python train.py --n_layer=9 --norm="rmsnorm" --norm_eps=1e-05 --attn_scale=0.125 --tie_embeddings=false --lr=0.000556
MLP neurons of a small language model. Each row is named by its layer, matrix (gate and up: input weights; down: output weights) and neuron, and shows model dimensions 480-575. Each number is 128 + 24 x the weight over its row's rms, rounded and kept within 0 to 255. A neuron's up and down rows have the sign that makes its largest values positive.
After each neuron's rows, "fires in" lists the words (lower case) most often at its 100 highest values on Wikipedia text that the model never trained on.

L6.gate1338 [122 124 107 146 123 159 128 114 159 188 129 100 146 147 135 160 155 139 127 160  89 101 170 104 150 167 135 117 104 168 169 149 137  83 181 144  92 127 108 103 146 134 140 130 139  92 117 132 131 102 138 111 178 161 139 146 118  88 120 138 134 118 132 109 142 148  98 117 125 135  77 157 164 129 127 141 145 131 130  82 134 115 171 131 150 136 158 124  88 146 129 152 134 166 136 132]
L6.up1338 [ 90 161 147 142 134 164 158 118 132 106 131 106  93 112 110 158 161 130 102 158 130 120 151 153 153 122 141 137 132 127 113 156 161 146 102 106 146 145 131 101 137 111 113 146 143 143 138  85 123 124 113 117 151 146 105 102  85 130 148 134 142 136 140 101  69 139 131 154 118 124 155 143 110 134 116 181 133 150 156 113 118  93 125 141 135 114 105 113 123 160 131 141 155 121 156 113]
L6.down1338 [117 133 105 185 131 120 144 127 104  80  92 112 143 163 143 144 136 130 187 162  71 123 149  96 158 125 114 121 169 159 108 157 115 185 129 133 121 141 117 138 140 106  81  99 142 131 128 149  99 116 143 107 102 143 131 169 139 115  94 101 134 124 182 173 161 146 132 112 132 133 104 135 137 147 163 123 136 167 105  68 142 119 110 125 118 105 114 113 132 158 118 115 104 131 112 109]
fires in: "the", "its", "s", "their", "her", "called"

L3.gate418 [173 142 140 112  92 136 130 108 126 152 132 162 144 118 152 141 131 152 120 180 151 141 128 164 124 163 114 108 147 130 164 161  97 112 126 144 135  95 122 132 114 143 126 121 139 133  94 135  71 163 151 143 126 134 157 112 162 119 105 100 155 132 155 150 119  75 114  90 124 178 135 134 121  97 124 139  73  98 100 165 120 138 126 113  86 142 115 158 163 127 158 121 117 105 112 141]
L3.up418 [144  93  97  85 126 122 168 113 129 151 100  97 117 140 158  96 131 141 154 159 134 144 109 141 126 116 160 147 122 122 160 132 164 136 146 124 163 126 131 126 125 126 126 165 140 135 165 126 112 129 127 126 125 154 138 122  95 136 113 121 106  96 133 121 115 109 141 137 116 153  75 183 137  84  91  99 139 105 153 136 149 126 145 130 161 109 157 133 152 124 111 145 103 114 123 110]
L3.down418 [134 134 156 135 124 176 107 164 146 114 163  94  68 128 121 162 137 134 151 151 106 133 117 159 119 194 120 104 112 112  92 140 160 122 171 138 126 135 162 100 132 114 121 159 132 152  70 111 146 159 129 118 124 106 131 141 130 151 113 100  83 116 114 142 155 117  94 149 126 123 108 133 146 114 115  86 160 132 119 125 135 113 155 104 141 140 123 112 166 115 139 132 108 156 133 101]
fires in: "and", "the", "31"

L3.gate1639 [142 101 107 132 126 180 131 107  87 156 138 119 166 182 158 121 126 149 122 182 161 148  98 113 127 100 129 160 136 148 150 128 148 109  99 118 115 118 134  89 152 124  94 134 128 107 120  89  96 132 152 141 117  94 131  88 123 134 127 126 136 131 166 100 160 158 142 153 119 149 146 113  87 109 160 102 161 110 168 128 120 146 150 159 133 119  89 134 129 125 142  93 133 124 103 134]
L3.up1639 [127  86 107 125 155 132 125 137  99 116 135  98  92 152 157  98 135  84 156 127 124 134 119 137 122  97 141 134 141 127 150 132 104  98 146 128 125 111 128 156 122 100  84 129 141 182 121 138  97  97 166 144  96 147 151 154 150 144 130  93 103 144  85 134 130 112 112 113 120  76 142 149 126 160 116 150 140 134 108 113  98 132 158 182 109 138 114 130 109 150 129 135 121  98 116 120]
L3.down1639 [ 98  79 131 160 127 125 140 135 137  94 134 108  67  73  86 126 141 146 148  79 127 129 137 134 124 105  92 161 125 108 120 135  87 141 120 162 148 142  94 113 113 135 138  88 156 142 121 147 171  78 112 115 108 208 109 145 116 112 116 103 115 171 125  99 110 108 126 130 131 115 146 137 139 155  99 130 167 155 112  95 114 120 146 101 109 140 140 159 125 145 158 149 122 110 133 119]
fires in: "was", "were", "is", "being", "are", "a"

L3.gate1043 [131 120 148  92 119 123  75 114 167 142 120 129 110 111 100 104 157 141 170 196  57 147 100  98 126 122 122 111 108 124 138 206  67 107 114 126 121 131 131 167 100 170 156 120 138 112 156  89 122 126 113 101 154 130 105 142 144 146  91 140 122 124 114 107 103 141  93 135  90 116 110 106 110 113 144 111 166 106 117 111 145 118 112  80 128 160 102 187 114 119 115 111 117  87 144 171]
L3.up1043 [133 135 126 108 114 158 154  69 115 112 145 132 129 157  88 143 142 138 120 120 112 144 111 133 153  93 167 135  88 145 130 116 128 106 139  87 126 135 164 115 169  98 123 133 148 145 102 120 127 152 151 114 153  98 135 166 153 129 140 172 115 142 108 134 129 150 120 133 141 151 113  86 132 104 150 144 113 134 149 134 124  99 117 170 115 114  43 135 117 115 147 144 113 141 116 112]
L3.down1043 [134 166 151 105 109 138 122 134 128 150 128  97  98 165 119 149 174 113 126  94 113 120  82 138 108 166 104 126  96 161 189 122  89 155 106 145 119 175 121  96 124 107 110 107 148 105 124 119  91 115 105 127 136 138 130 137 181 135 126 152 104 172 126 123 111 169  94  91 122 100 138 132 125 145 150 183 179 135 133 136  91 119 131 118 126 138 137 130  98 140 102 153  92 141 120 145]
fires in: "the", "england", "against", "pakistan", "with"

L3.gate549 [131 152 142 129 102 153 119 110 150 137  70 112 141 145 121 119 161 137 161 102  87 119 112 181  83 137  84 131 106 140 130 162  93 104 125 126 133 122 111 144 107 115 195 108 130 111 101 106  80 128 174 123  78 123 121 108 162 120 122 126 114 115 105 142 174 116 157 116 168 118 171 131 135  79 127 117 143 119 131 131 118 139 118 149  96 144 131 148  85 179 118 109 150 172 137 102]
L3.up549 [166 137  96 108 125 158 140 113 152 112 122  81 128 142 104 138 116 154 142 126 124 132  81 122 105 102 114 153  88 122 125 131 123 115 114 155 110 165 109 213 108 156 146 180 122 123 121 130 136 142 167 111 157 154 140 107 132 135 145 143 136 166 151 135 136 139 145 140 145 148 145  89 124 149 134  64 105 123 160 136 134 117 116 175 147 128 112  79 131 129 124 131 149 112 186 111]
L3.down549 [144 155 128 111  95  99 126 125 148 126 114 131 151 180 110 130 140 116 144  95 100 180  91 152 128 152 108 108 132 130 112 179 133 140 116 140 115 148 111 140 144 127 144 118 132 114  98 140 136 118 178 116 154 119  97 121 132  78 111 122 125 146 116 149 189 126 147 146 131 136 129 139 134 137 169 129 128 104 124 139 103 111 137 152 109 156 133  97  77 142 136 128  83 180 163  74]
fires in: "as", "a", "the", "senior"

L6.gate632 [ 86 126 128 179 118 132 158 127 154 153 141 122  87 139 160 133 110 140 130 146 142 148 139 165 147 138 120  86 120 131 195 154 105  78 138 107 127 152 107 111 151 175 102 126 172 162 145 109 114 132 127  89 118  84 120 167 100 111 133 137 151 129 140 165  92 117 146 100 159 148 152 100 118 133 156 136 144 144  83 132 141 155 147 133  98 116 126 104 152 115 133 137 111 163 139 148]
L6.up632 [112 101 177  94 116 135 138 151 164 128 149 146 120 143 118 116 131 154 142  86 103 144  80 151 114 174 154 115 117 111 135  74 134 142 137 142 127 142 133 117 120  99 142 128 151 115  81 118 135 111  74  77 165 112 152 144 141 131 115  57 165 143 109 102 116 154 125 136 139 102 124 179  94 152 115 144 136  96 119 130  93 115 154 178 104  88 140 111 152 138 131 145 120 115 153 113]
L6.down632 [116 120 138  94 115 160 140 129 188 142 142 124 122 115 161 146  99 153 146 159 149 115 143 136 101 148 132 156 114 126 137 115  71 127 171  93 179 159 123 133 114 118 134 153 142 131 135 135 144 135 135 126 116  80 204 113 125 129 150 133 135 111 119 150  84 138 100 114 153 122 135 136 152 109 159 129 133 166 111 111 100 122 107 128  76 123 125 125 140 163 121 165 165  63 117 116]
fires in: "by", "were", "the", "are"

L3.gate950 [115 131  73 153 106  89 123 126 115  99 133 118 140  86 125 100 113  99 141 133 157 107 165 104 146 123 124 136 131 107 108  90 144 116  90 125 126 126 107 126 118  92 130 128 141 159 115 116 143 156 129  88 155 125 145 106 129 123 143 119 120 155 134 136 144 137 141 139 130 128 115 153 153 140 140 113 124 150 124 144 125 181 130 120  91 125 159 160 106  93 110 101 129  72 122 141]
L3.up950 [133 116 159  79  64 106 148 149 113 120 167 107 161 130 114 128 123 129 105 118 117 106 167 104 114 142 127 117 129 123  94 114 197 120 121 110 120 113 144  66 163 149 122  91 139 146 130 153 139 148 159 148 128 109 153 118 112 160 133 114 119 108 103 146 118 108 113 126 135 172 161 145 114 102  90 145 113 115 154 156 104 147 154  80 130  94 125 156 146 126 134 140  89 151 149 150]
L3.down950 [131  86 149 123 153 146 175 174  83 117 136 115 164 145 102 153 138 144 118 129 129 157  81 121 143 144 101 150 163 134 121 119 123  79 145  93 139  79 137 115 142 162 114 133 105 107 136 124 126 115 101 149 131 131 132 105 125 143 137 133 169 121 127 124 185 116 130 126 114  99 146  85 103 116 123 119 129 117 120  87 144 125 129 138 163  80 114  93 150 127 114 134 119 138 136 134]
fires in: "a", "skiing", "train", "one", "also", "tolkien"

L6.gate744 [108 140 147 173 127 101  74 113 137 137 127 154 118  91 113  91 105 129 137 121 107  79 131 144 122 127 124 155 155 139 133 147 132 108 128 155  90 158 111 109 195 129 139  97 144 125 124  76 114 116 132 131  82 123 126 177 173 145 112 131 121 117 112 160 145 126 138 135 108 127 135 107 129 107 163  81  94 108 129 132 118 113 136 144 123 147 145 140 163 142  97 123 123 140  82 107]
L6.up744 [153 154  98 168 154 122 165 151 155 119 156 155 168 157 138 115 142 110 103 135 130 145 143 105 114 150  99 151 130 146 137 144 142 114 115 115 125 107  90 142 137 145 143 134 109  95 135 125 118 178 132 118 102 116 119 150 105 143 140 134  87 151 157 102 126 109 109 131 116 151 169 119 143 107 122 151 121 123 131 103 165 178 134 130 144 123 128 139 131 109 141 141 145 140 128 110]
L6.down744 [144 147 136 137 109 168 130 203 154  86 132 128 167 146 127 111 108  94 143 117 122  92  97 141 136 145 110 156 133 118 145 139 158 101 147 135 110 142 130 113 149 118 181 129 140 141 136  76 132 139 161  99 175 124 116 138 135  92 121 109 110 140 142  84 140 145 161 110 140 109 149 180 117 140 123 146 107 154 110 125 134 144  72 152 130 146 149 127 158 123 124 128 126 133 127 146]
fires in: "a", "two", "one", "and"

L3.gate1025 [133 120 160 136 136 175 110 148 148 159 110 157 124 102 131 136  93  88 133 151 147 110 126 112 108 138 116 108 104 173 164 107 156 103 124 155 112 130 120 149 100 146 160 127  88  96 134 116  86 122 147 118 124 130 125 139 148 145 109 148 109 135 112  76 176 107 173 115 131 162  95  97 154 135  99 161 125 119 153 146 136 129 144 133  51 121 140 181 121 142 155  82 159 116 139 170]
L3.up1025 [128 147 169 125 103 165 138 149 104 114 137 125 137 144 127 144 119 117  96 178 117 135 167 126 129 159 158 127  84 157 122 159 166 138 101  92 107  99 117 163 154 135 137 135 144 100  87  93  74 140 102 118 126 157 167 119 105 170 135 115 170 110 142  95 124  81 121 125 116 145  95 110 130 155  85 102 157 123 147 137 101 153 140 126 135 166  86 107 165 115 114 126 123 117 170 136]
L3.down1025 [119 104 142 130 126 107 136 161 129 109 131 125 166 130 103 135 136 148  97 118  97 152  79 172 123 109 144 134 162 147 110 130 100  95 120  71 159 117  96  95 169 125 103 126 165 164 102 112 115 130 111 138 126 136 141 117 127 156 103 120 171  95  96 183 125 116 137 104 171 105 141 165 123 119 126 103 149 167 157 141 154 100 137 125 116  98  78 143 125 154 109 175 119 131 173  75]
fires in: "s", "a"

L6.gate1016 [126 158 117 169 130 154 153 135 112 168 164 130 107  88 150  91 133 118 103 142 135 110 128 159  74  81 145 129 122 141 139 125  96  95 134 138 147 125 133 122 146 111 128 118 124 109 121 105 118  96 136 129 107 133 121 162 179  85 131 131 145 111 129 109 125 122 166 111 146 131 139 110  65 139 103 109 123 112 121 117 118 124 155 128 139 152 151 137 124 135 173 122 153  62 130 135]
L6.up1016 [124 104 127  90 149 144 153 133 168 132 146 119  91 139 147 128 105 162 111 173 138  98 176 129 146 128 152 143 117 139 152 126 133 107 141  89 162 108 109 110 108 120 111 136 148 147 130 120 155 104 111 151  79 104 123 164 130  61 132 132 103 108 121 135 137 127 140 150 128 107 133 167 128 109 133 125 142 139 115 149 136 119 118 127 116 142 150 111 131 146 146 141  84 105  83 118]
L6.down1016 [126  76 119 130  78 137 158 110 137 157 157 125 126 130 143 131 124 139 149 150 122 106 132 121 183 127 168 120 133 162 120 154 114 102 162 152 140 135 121 150 107 123 141 113 132 115  90 137 131  85 158 131 153 115 115 164 122  62 119 168 133  84 117 110 137  76 119 113 137 130  94 128 143 126 149 142  99 117 142 102  97 130 100 121 154 114 129 138 102  91 147 123 110 108 108 158]
fires in: "and", "or"

L6.gate1369 [122 117 124 103 123 164 131 160 131 151  94 115 131 125 150  90  81  99 147 112 133 147 155 136 184 112 119 134 149 122 103  94 145 132  85 148 147 159 144 150 146 134 111 129 107 100 177 122 120 108  93 122 180 120 116 144 136 163  99 172 125  85 127 104 154 108 125 141 117 123 149 135 142 143 138 129 156 109 158 123 139 144 126 111 106 129 125  90 132 165 115 108  82 114  99 163]
L6.up1369 [108 144 145 147 124 164 126 147  79 109 123 140 151 117 115 144  74 108 118 116 119 132 128 134 173  84 171  92 117  91 128  96 149 133 115 115 156 155 135 101  77 128 138 127 127 102 140 107  90  89  67 131 146 132 139 133 119 187 160 149 140 131 127 142 125 104 110 140 149 145 120  94 128 118 132 154 145 125 174 135 138 157 107 130 129 119  91 151 122 119  82 124 114 118 135 134]
L6.down1369 [115 153 131 108 125 159 113 156 109 105 103 121 149 170 108 148 112 145 122 102 142 118 127  95 181 136 127  80 181 124 117 128 129 139  95 138 145 113 128  87  90 118 145 127 167 147 108 125 114  72 109 161 124 129 113  97 151 161 153 163 110 131 105 146 153 112 116 126 123  95  75 131 166 153 154 121 101  92 139 112  88 107 143 115 129 117 145 174 123 138 131 134  59 112  71 120]
fires in: "maynard", "rinne", "stagmiller", "scarlett", "harrison"

L3.gate929 [146 135 116 174  98 112 126 136 139 123 124 129 120 117 144 122 154 104  98 119 103 120 133 150 108  99 138 163  91  95 156 149 138 154 172  95 137 146 117 122 171 128 160 119 113 133 120 157 125 135 114  89 143  88 132 117 115 101 159 160 114 137 159  87 124 155 108  65 134 134 151 117 113 105 114 181 151  94 141 132 131 106 191 121 153 125 134 173 119 140 115 179 146 123 100 163]
L3.up929 [140 118 130 110 167 140 115 165 145 189 128 134 126 142 194 121 146  89 113 124 114 120 141  91  93 127 129 112  52 143 163 119 173  73 159 110 147 126 102 155 114 128 162 130  99 145 111 138 155 175 133  93 128 147 134 132 152  79 150 133 118 117 118 131 100 131  90 161 112 123 130 136 154 121 145 139 143 123  75 150 148 139 123 115 133 149 144 177 114 120  90 143 101 109  99  94]
L3.down929 [122 175 155 152 161 142 110 149 146 124 135 114 186 146 142  61 164 119 119 135 143  64 120 123 161  70 131 151 128 110 162 168 168  95 124  93 114 121 118  92 117 144 141 127 179 125 139 146  95 120 131 109 121 106 123 141 117 112 179 108  96 140 108  98 113 169 109 110  39 144 143 142  84 118 122 144 134 166 138 112 129 117 132  97  86 162 100 119 115 141 111 121 120 123 139 117]
fires in: "a"

L3.gate1050 [105 124  96 108 125 123 148  97 160 108 115  55 135  79 111 106 141 147 144 119  76 154 145 107 122 126  84 125 151 107 119 155 172 108  93 149 119 160 120 138 129 104 127 120 138 137 113 127 123 176 144 140 139  77 150 122 175 162 123  85 149  53 121 114 117 116 122 138  97 144 156 102 113 128  95  95 147  93 128 127 161 109  76 112 175 126  92 100 144 112 187 125 140 137 111 141]
L3.up1050 [167 116 150  68 124 125 112 137 151 116 148 107  91 130  94 166 129 150 117 137 119 152 122 134 117 118 116 109 120 167 103 129  98 161 130 102 123 128 135 104 184 125 144 164 135 186 101 172 176 153 119 162 177 115 127 135 131 172 109 108 101 128 103 155 160 113 145 119  66 119 107 132 166 134 103 142 127 139 122 114 129 123 151 138 128 132  85 132 113 134 143 113 110 122 162 136]
L3.down1050 [156 149 173 142 100  64  94 153 156 120 121 149 148 130 140 165 104  97 140  90 128 127 149  99 134 152 148 105 112 124  81 146 122 176 122 106 130 165 144 132 131  91 109 121 107 154 106 152 121 138  91 135 135 145 144 143  70 152 110 162  60 156 137 111 156 156 125 162 154 127 135 127 153 147 147 144 112 128 134 117 155 132  89 123 106 117  84  84 126 148  82 129 105 108 120 102]
fires in: "the", "after", "that", "december", "following", "which"

L3.gate1185 [ 96 161 102 126 111 123 130 137 140 152 160 102 166 123 164  99  97 120 150 123 119 145 172  85 132 146 118 101 108  92 128 151 156 112 116 107 101 113 137 102 139 149 148  79 119 102 109 136  94 150 167 185  99 151 139 164 110 193 136 115 160 122 116 144 138 101 108 127 132 144  80 137 160 139 106 137 137 127 122 144 119 110 155 134 103 144 142 139 157 156 128 104 140 145 148  96]
L3.up1185 [148 119 131 110 113 118 160 124  84 126 169 154 102 152 116 131  95 114 130 121 118 154 132 166 150 126 138 155 167  99 129 119 138 138 120  96 149 131 118 124 136 156 112 148 167 156 168 137 163 160 152  95 203 130 165 163 147 135 110 143 118  86 124 135 123 133 156 102 113 151 104 129 129 119 188  90  72 126  99 144 127 107 131 127 161 112 106 146 140 178 150 142 130 129  98 153]
L3.down1185 [113  97 139 131 136 116 114 140 144  78 157 138 139 138 148  95 132 137 174 164 140 162 164 132 119 113 124  95 143  98 154  90 122 122 155 174 106  90 170 170 112 135 105 175 117 163 134 102  98 123 113 126 163 126 113 137 150 143 180 113 185 121 128  99 186 123  97 106 127 130 130  85  91 155  90 169 122 160 144 115 131 131 138 145 164 103 133 154 104 121 140 134 122 125 102  98]
fires in: "s"

L3.gate882 [142 146 137 120 123 100  95  96 136 108  84 113 127 111 133 107 136  85 107 106 123 155 120 137 131 100 122 158 114  82 117 112 108 113 125 136 121 130  96 153 102 153 184 149 100 140 149 121 112 138 146 102 159  99 107  96 117 130 122 121 137 103 116  98 124 140 130 163 136 146  66 137 176 132 120 158 149 118 124 105 155 131 137 114 127 140 140 150 128 139 116 109 131 126  67 164]
L3.up882 [ 70 107 147 174 151 117 199 107 132  88 119  90 118  79 162 117  91 134  68 166 108 129 129  97 132 146  90 136 108 143 137 157  56 140 138 119 151 139 119 146 158 116  99  92 148 114 174 121 187 143 114 114 142 120 104  86 117 101 118 137  96 161 149 139 130 113 143 147 111 132 145 132 155 157  91 135 127 131 127 100 116 131 177 103  83 140 159 143 176 134 120 123 119 119 152 152]
L3.down882 [117 130 194 122 125 120 163 119 168 112 126 109 111  77 173 126  92 129  88 160 128 114 135  98 154 134 110 135 125 158 146 156 104 147 120 120 114 166 107 132 159 126 111 135 160 138 125 112 151 145 102 101 138 112  85  79 126  96 141 122 116 153 125 118 126 131 118 131 113 121 107 123 170 139 111 154 128 128 131 127  86 128 148 104  85 154 147 133 135 119 102 145 113 129 152 151]
fires in: "the", "outside", "he"

L6.gate557 [121 123 129 110 120 176 117 136  89 144 140 115 135 121 150 165 124 152 137 169 117 133  66 129 163 144 134 152 104 187  93 115 121 107 133 134 107 101 132 118 128 138  99 122 146 124 143  63 127 120 151 157 122 162 146 165 132 146 108 139 100 103 101 144  93 161 116 121 117 140 126 125 155 112 178 156 106 140 102 127 127 110 113 103 155 151 126 126 101 153  92 115 125  83  96  77]
L6.up557 [145 123 136 146 133 153 124 147 122 161 119 136  86 123 126 173 148 165 109 163 148 132 105  95 166 129 109  72  99 105 117  97 150  80 103 185 108 113 139 137 199 143 114 137 132 110 155 107  88 128 151 143  81 145 157 135 123 125 141 141 118 103 136 111 103 107 129 127 103  88 157 131 148  99 121 118  87 141 108 113 113 162 115 126 136 129 131 114 136 153 107 141 135 110 102 102]
L6.down557 [108 138  96 176 117 137 134 157 160 163  99 135 121 113 102 163 111 113 114 134 117 148 136  89 145 114 162 154 143 150 113 147 131  99 147 119 120 179 150  86 140 112 115 116 149 119 162 144  80 176 121  66 110 127 128  79 121 112 145  98 133 119 142 112 119 140 120 121 152 124 129 153 126 133 139 139 151 116 152 129 147 133 127 137 140 140 113  83 128 138 148 112  82  89 117 118]
fires in: "had", "have", "having", "has", "a"

L6.gate1753 [127 126 172  98 137 143 127 185 133 113 155  76 108 141 117 160  81 148 142 147  99 113 124 189 175 110 124 120 126 121 117  88 122 145 123 130 118 109  88 127 144  96 152 160 177 144 154 150 165 123 147 108 146 126 207 166 136 148 156 123 174 117 113 129 102 146 123 111 130 168 115 139  98 136 175 136 144  99 110 104 107 114 121 118 149 113 109 131 135 121 107 155 127 145 164 137]
L6.up1753 [174 105 112 119  93 115 144 152 132  90 142 132  86 134  76 111  96 148 140 126 165 135 160 107 121 149 106 124  94 118  58 122 119 145 100 120 145 127  89 138 111 143 119 133 118 122 123 167 133 118 105 128 111 135 109 159 105 113 106 130 151 144 112 133 112 113 130 158 116 151 108  96  85 121 146 131 157 142 123 137 121  83 162 118 141 110 140  99 131 110 146 113 106  99 134 160]
L6.down1753 [161 176 129 142 137 114 126 138 154 115 123  75 163 118 165 118 132 119 128 120 132 132 125 115 104 147 108 109 136 158  71 105 143  77 142 109 106 114 180 104 161 143 140 111 149 137 153 143 156 129 104 133 152 131 107 102  96  94 118 115  96 129 180 113 168  99 109 122  83 104 103  72  70 126 114 154 171 105 102 119 165 111 120 130 141 122 126 134 110 148 115 133 121 164  96 123]
fires in: "the", "that", "his", "all"

L3.gate1175 [162 173 150 139 158 109 133 136 166  88 116 125 113 126 150 131 132 127 140 145 117 118 111 134 146 138 106 142 133 130 114 140 112 116 112  87 106 129 111  82  80 154 121 126 123 123 164 104 132 131 118 106 128  89 149  96 126 152 101 125 132 155  89 123 130 142 138 148 141 161 134 121  98 111 105 139 116 109 138 101 157 136 132 146 159  90  73 121  93 193 154 112 156  86 118 174]
L3.up1175 [ 71 140 118  97 171 127 150  69 143 118 132 119 113 167 123 134 100 113 118 138  98 120 119 128 169 156 127 150 125 178 149 175 112 135 111 106 131 116 135  95  64 104  91 135 138 119 137 123 127 162 121 140 138  98 120 124 137 142 133 127  93 173 112 110 144 113 104 133 135 101  70 157 130 145 115  92 145 129 139  87  91 138  97 125 118 105  87 113 115 141 147 150  88 132 140 141]
L3.down1175 [118 102 100 122 141 153 132  87 132 127 109 122 146 179 114 117 126 152 118 170 126 171 126 115 199 143 101 125 118 148 132 147  92 138 137 134 166 163 115  98 134 113 101 157 177 108 160 139 182  74 151 168 158 141 137 149 115  95 139 150  95  96 150 149 114 115  94 140 149  99 117 146 134 162 123 105 147 141  93 112 133 135  67  83 146 123 108 159 135  91 142 159  91 155 119 152]
fires in: "de", "del", "corazón", "of", "festival"

L3.gate1206 [ 87 140 132 112 107 142 119  99 126 138  99 133 104 146 144 142 132  97 129 110 120 124 156 128 174 100 130 157 137 102 126 144 135 141  88 124  96 114 123 123 131 124 123  97 128 135 151 116  96 134  83 157 165 130 112 129 134 135 161 107 146 120 151 111 147 101  70 158 138 107 127 161 159  91  99 154 128 186 140 119  90 146 149 135 128 131 107 109 135 116 131 127 139  93 115 128]
L3.up1206 [123 126 132 164 138 110 117 111 161 129  75 110 137 153 149 112 129 136 125 154 130 146 155 128 114 140  93 163 163 140 112 148 165  80  99 152 143 180  81 105 129 140 122 120 111 133 127  86 126  96  99 127 113 115 129 104 120 109 101 158 100 125 146 130 151 139 113 108 113  90 125 101 147 154 128  79 154 137 161 100  90 141 173 165  97  97 123 137 151  87 133 104 118 144  88  91]
L3.down1206 [124 122 160 128 173 121 141 150  86 169 100 169  98 165 121 143  83 110 155 115 158 152 101 137 169 142 125 139 124 109 136 179 117 125 118 126 137 138 156 105 136 158 100 111 110 130 112 144  98 156 147 113 136 157 151 108 152 104 122 117 156  87 140 105 132 141 141 117 127 143 115 124  76 102  95 118 111 124 100 153 135 131 122 158 104 104 132 124 150 159  85  80  69  88 149 132]
fires in: "of", "these"

L6.gate1254 [114 129 165  98 136 128  87 129 131 168 104  89 165 130 134 139 161 106 196 140 114 121 115 116 112 118 130 109 102 146 181 144 156  67 128 182  95 127 130 140 161 106 175 105 143 132 132 128 122 146 172  81 117 132 150 103 151 122 128 118  92 120 142 125  96 134 160  94 141 163 156 100 128  96 189 134 101 118  63  88 139 153 146  92 110 190  66 138 103 134 124 128 134 112 101 136]
L6.up1254 [ 67 126 171 165 128 103 106 126 150 125  87 116 131 118 135 126 129  78 106 142 121 153 157 124 109 131 151 147 137 104 115 178 133 125 159 122 126 155 147 143  95 132 123 168 135 130 134 135 120  77  85 153 134 101 130 106 138 130 101 138 125 129 141 127 129 109 125 128 114 107 122 145 118 101 133  90 158 141 108 146 145 139 127 173 124 126 148 137  90  99  95 115 121  88 124  81]
L6.down1254 [122 120 141 154 177 139  97 129  90 143 149 156 183 120 153 120 132 155 126 156 149 103 165  90 143 183 154 152 101 180 148  90 170 101 131 107 110 158 155  80 142 123 109 147 136 120 138 108 102 130 114 124 127 114 141 121 133 166 117 136 152 157 117 167 107 147  91 109 126 109 139 140 108 120 132 125 135 136  92 113 119 130 130 157  80 137  89 127 146 120 123 113 106  98 135 153]
fires in: "are", "was", "only", "is", "were", "by"

L3.gate252 [160 144 159 128 138 129 111 127 113 140 133 108 114 110 126 152 148 162  88 165  88 170 109 135 155 101 138 157 144 115 145 127 137 118 132  61 120 141 132 122  95 113 111 142 123 129 133 142 139 153 122 124 115 172 134 149 138 116 129 132 103 149 127 136  99 114 132 107 114 143 124 127 116 140 118 178 144 128 112 141  93 121 117  94 132 105  64 117 134 113 119 172 142  73 147 129]
L3.up252 [150 140  83 150 114 148 112 161 172 141 165 100 145 119 160 153 138 131 131 154 139 149 117 121 206 144 117 106 100 142 103 120 163 160 134 102 123 181 133 108 173  98 118 130 136 121 139 159 104 127 119 147 122 107 158  63 148 120 141 130 149 108 141 135 128 127 129 144 123 133 118 177 135 149 120  91 134 117 101 115  79 125 166 153 169  97 146 136 122 114 142 130 118 121 124 174]
L3.down252 [126  95 155 103 140 121 123 117 133 136 166 131  55 120 140 115 139  69 105 121  99 164 122 110 132 147 122 144 114  95 173 140 104 105 104 182 137 154 123  98  93 156 122 163 138 150 146 144 141 146 122 111 124 147 115 122 106 121 147 132 149 110  85 128 155 121 145 168 142 129 146 139 148 103 167 115 173 135 165 152  97 120 131 139 114 151 162 148 143 127 147  97 107 112  93 158]
fires in: "important", "around", "significant", "numerous", "large", "of"

L3.gate1980 [133 135  55 133 152 128 130 142 128 149 117 137 105 119 121 120  62 150 108 113 145 122 152 143 120 112 105 148 124 173 128 117 120 112 106 168 150 119 130 130 120 153 146  67 137  80 150 120 114 125 134 131 142 118 106 131 107 161 128 171 158 133 172 141 128 128 123  85 137 156 124 116 155 142 130 159 126 113 120 112 118 129 180 171 118 147  57 151 106 160  76  95  90 109 102 102]
L3.up1980 [109 177 108  98 148 123 149 144 133 139 148  78 165 100 149 126 121 134 121 123 134 136 166 137 122 104 105 128 142 121 148 111 106 126 129 163 146 168 106 115 121  85 131 149 147 129 154 105 120 159 113  71 110 161 128 130 136 100  88  97 118 132 152 113  97 110 184 102 101 162 103 145 153 113 136 115 108  98 123 125 119  84 100 117 126 142 115 109 105 102 178  95 143 153 118 121]
L3.down1980 [166 116 130 120 103 105 144 142 178 133 120 100 145 108 152  96 102 152 125 151 147  90 125 129 130 114 129 128  96 127 154 101 123 117 123 102 132 171 134 134 148 141 144 107 208 122 144 132 124 124 151 136 158  58 106 152  70 140 102 188 129 144 166 104  88 103 156 149 138 151 125 155 137 164 117 122 108 149 108 167 108 116 159 113 149 140  85 155 131  91 128 124  97 154 137 123]
fires in: "been", "not", "its", "than", "but", "their"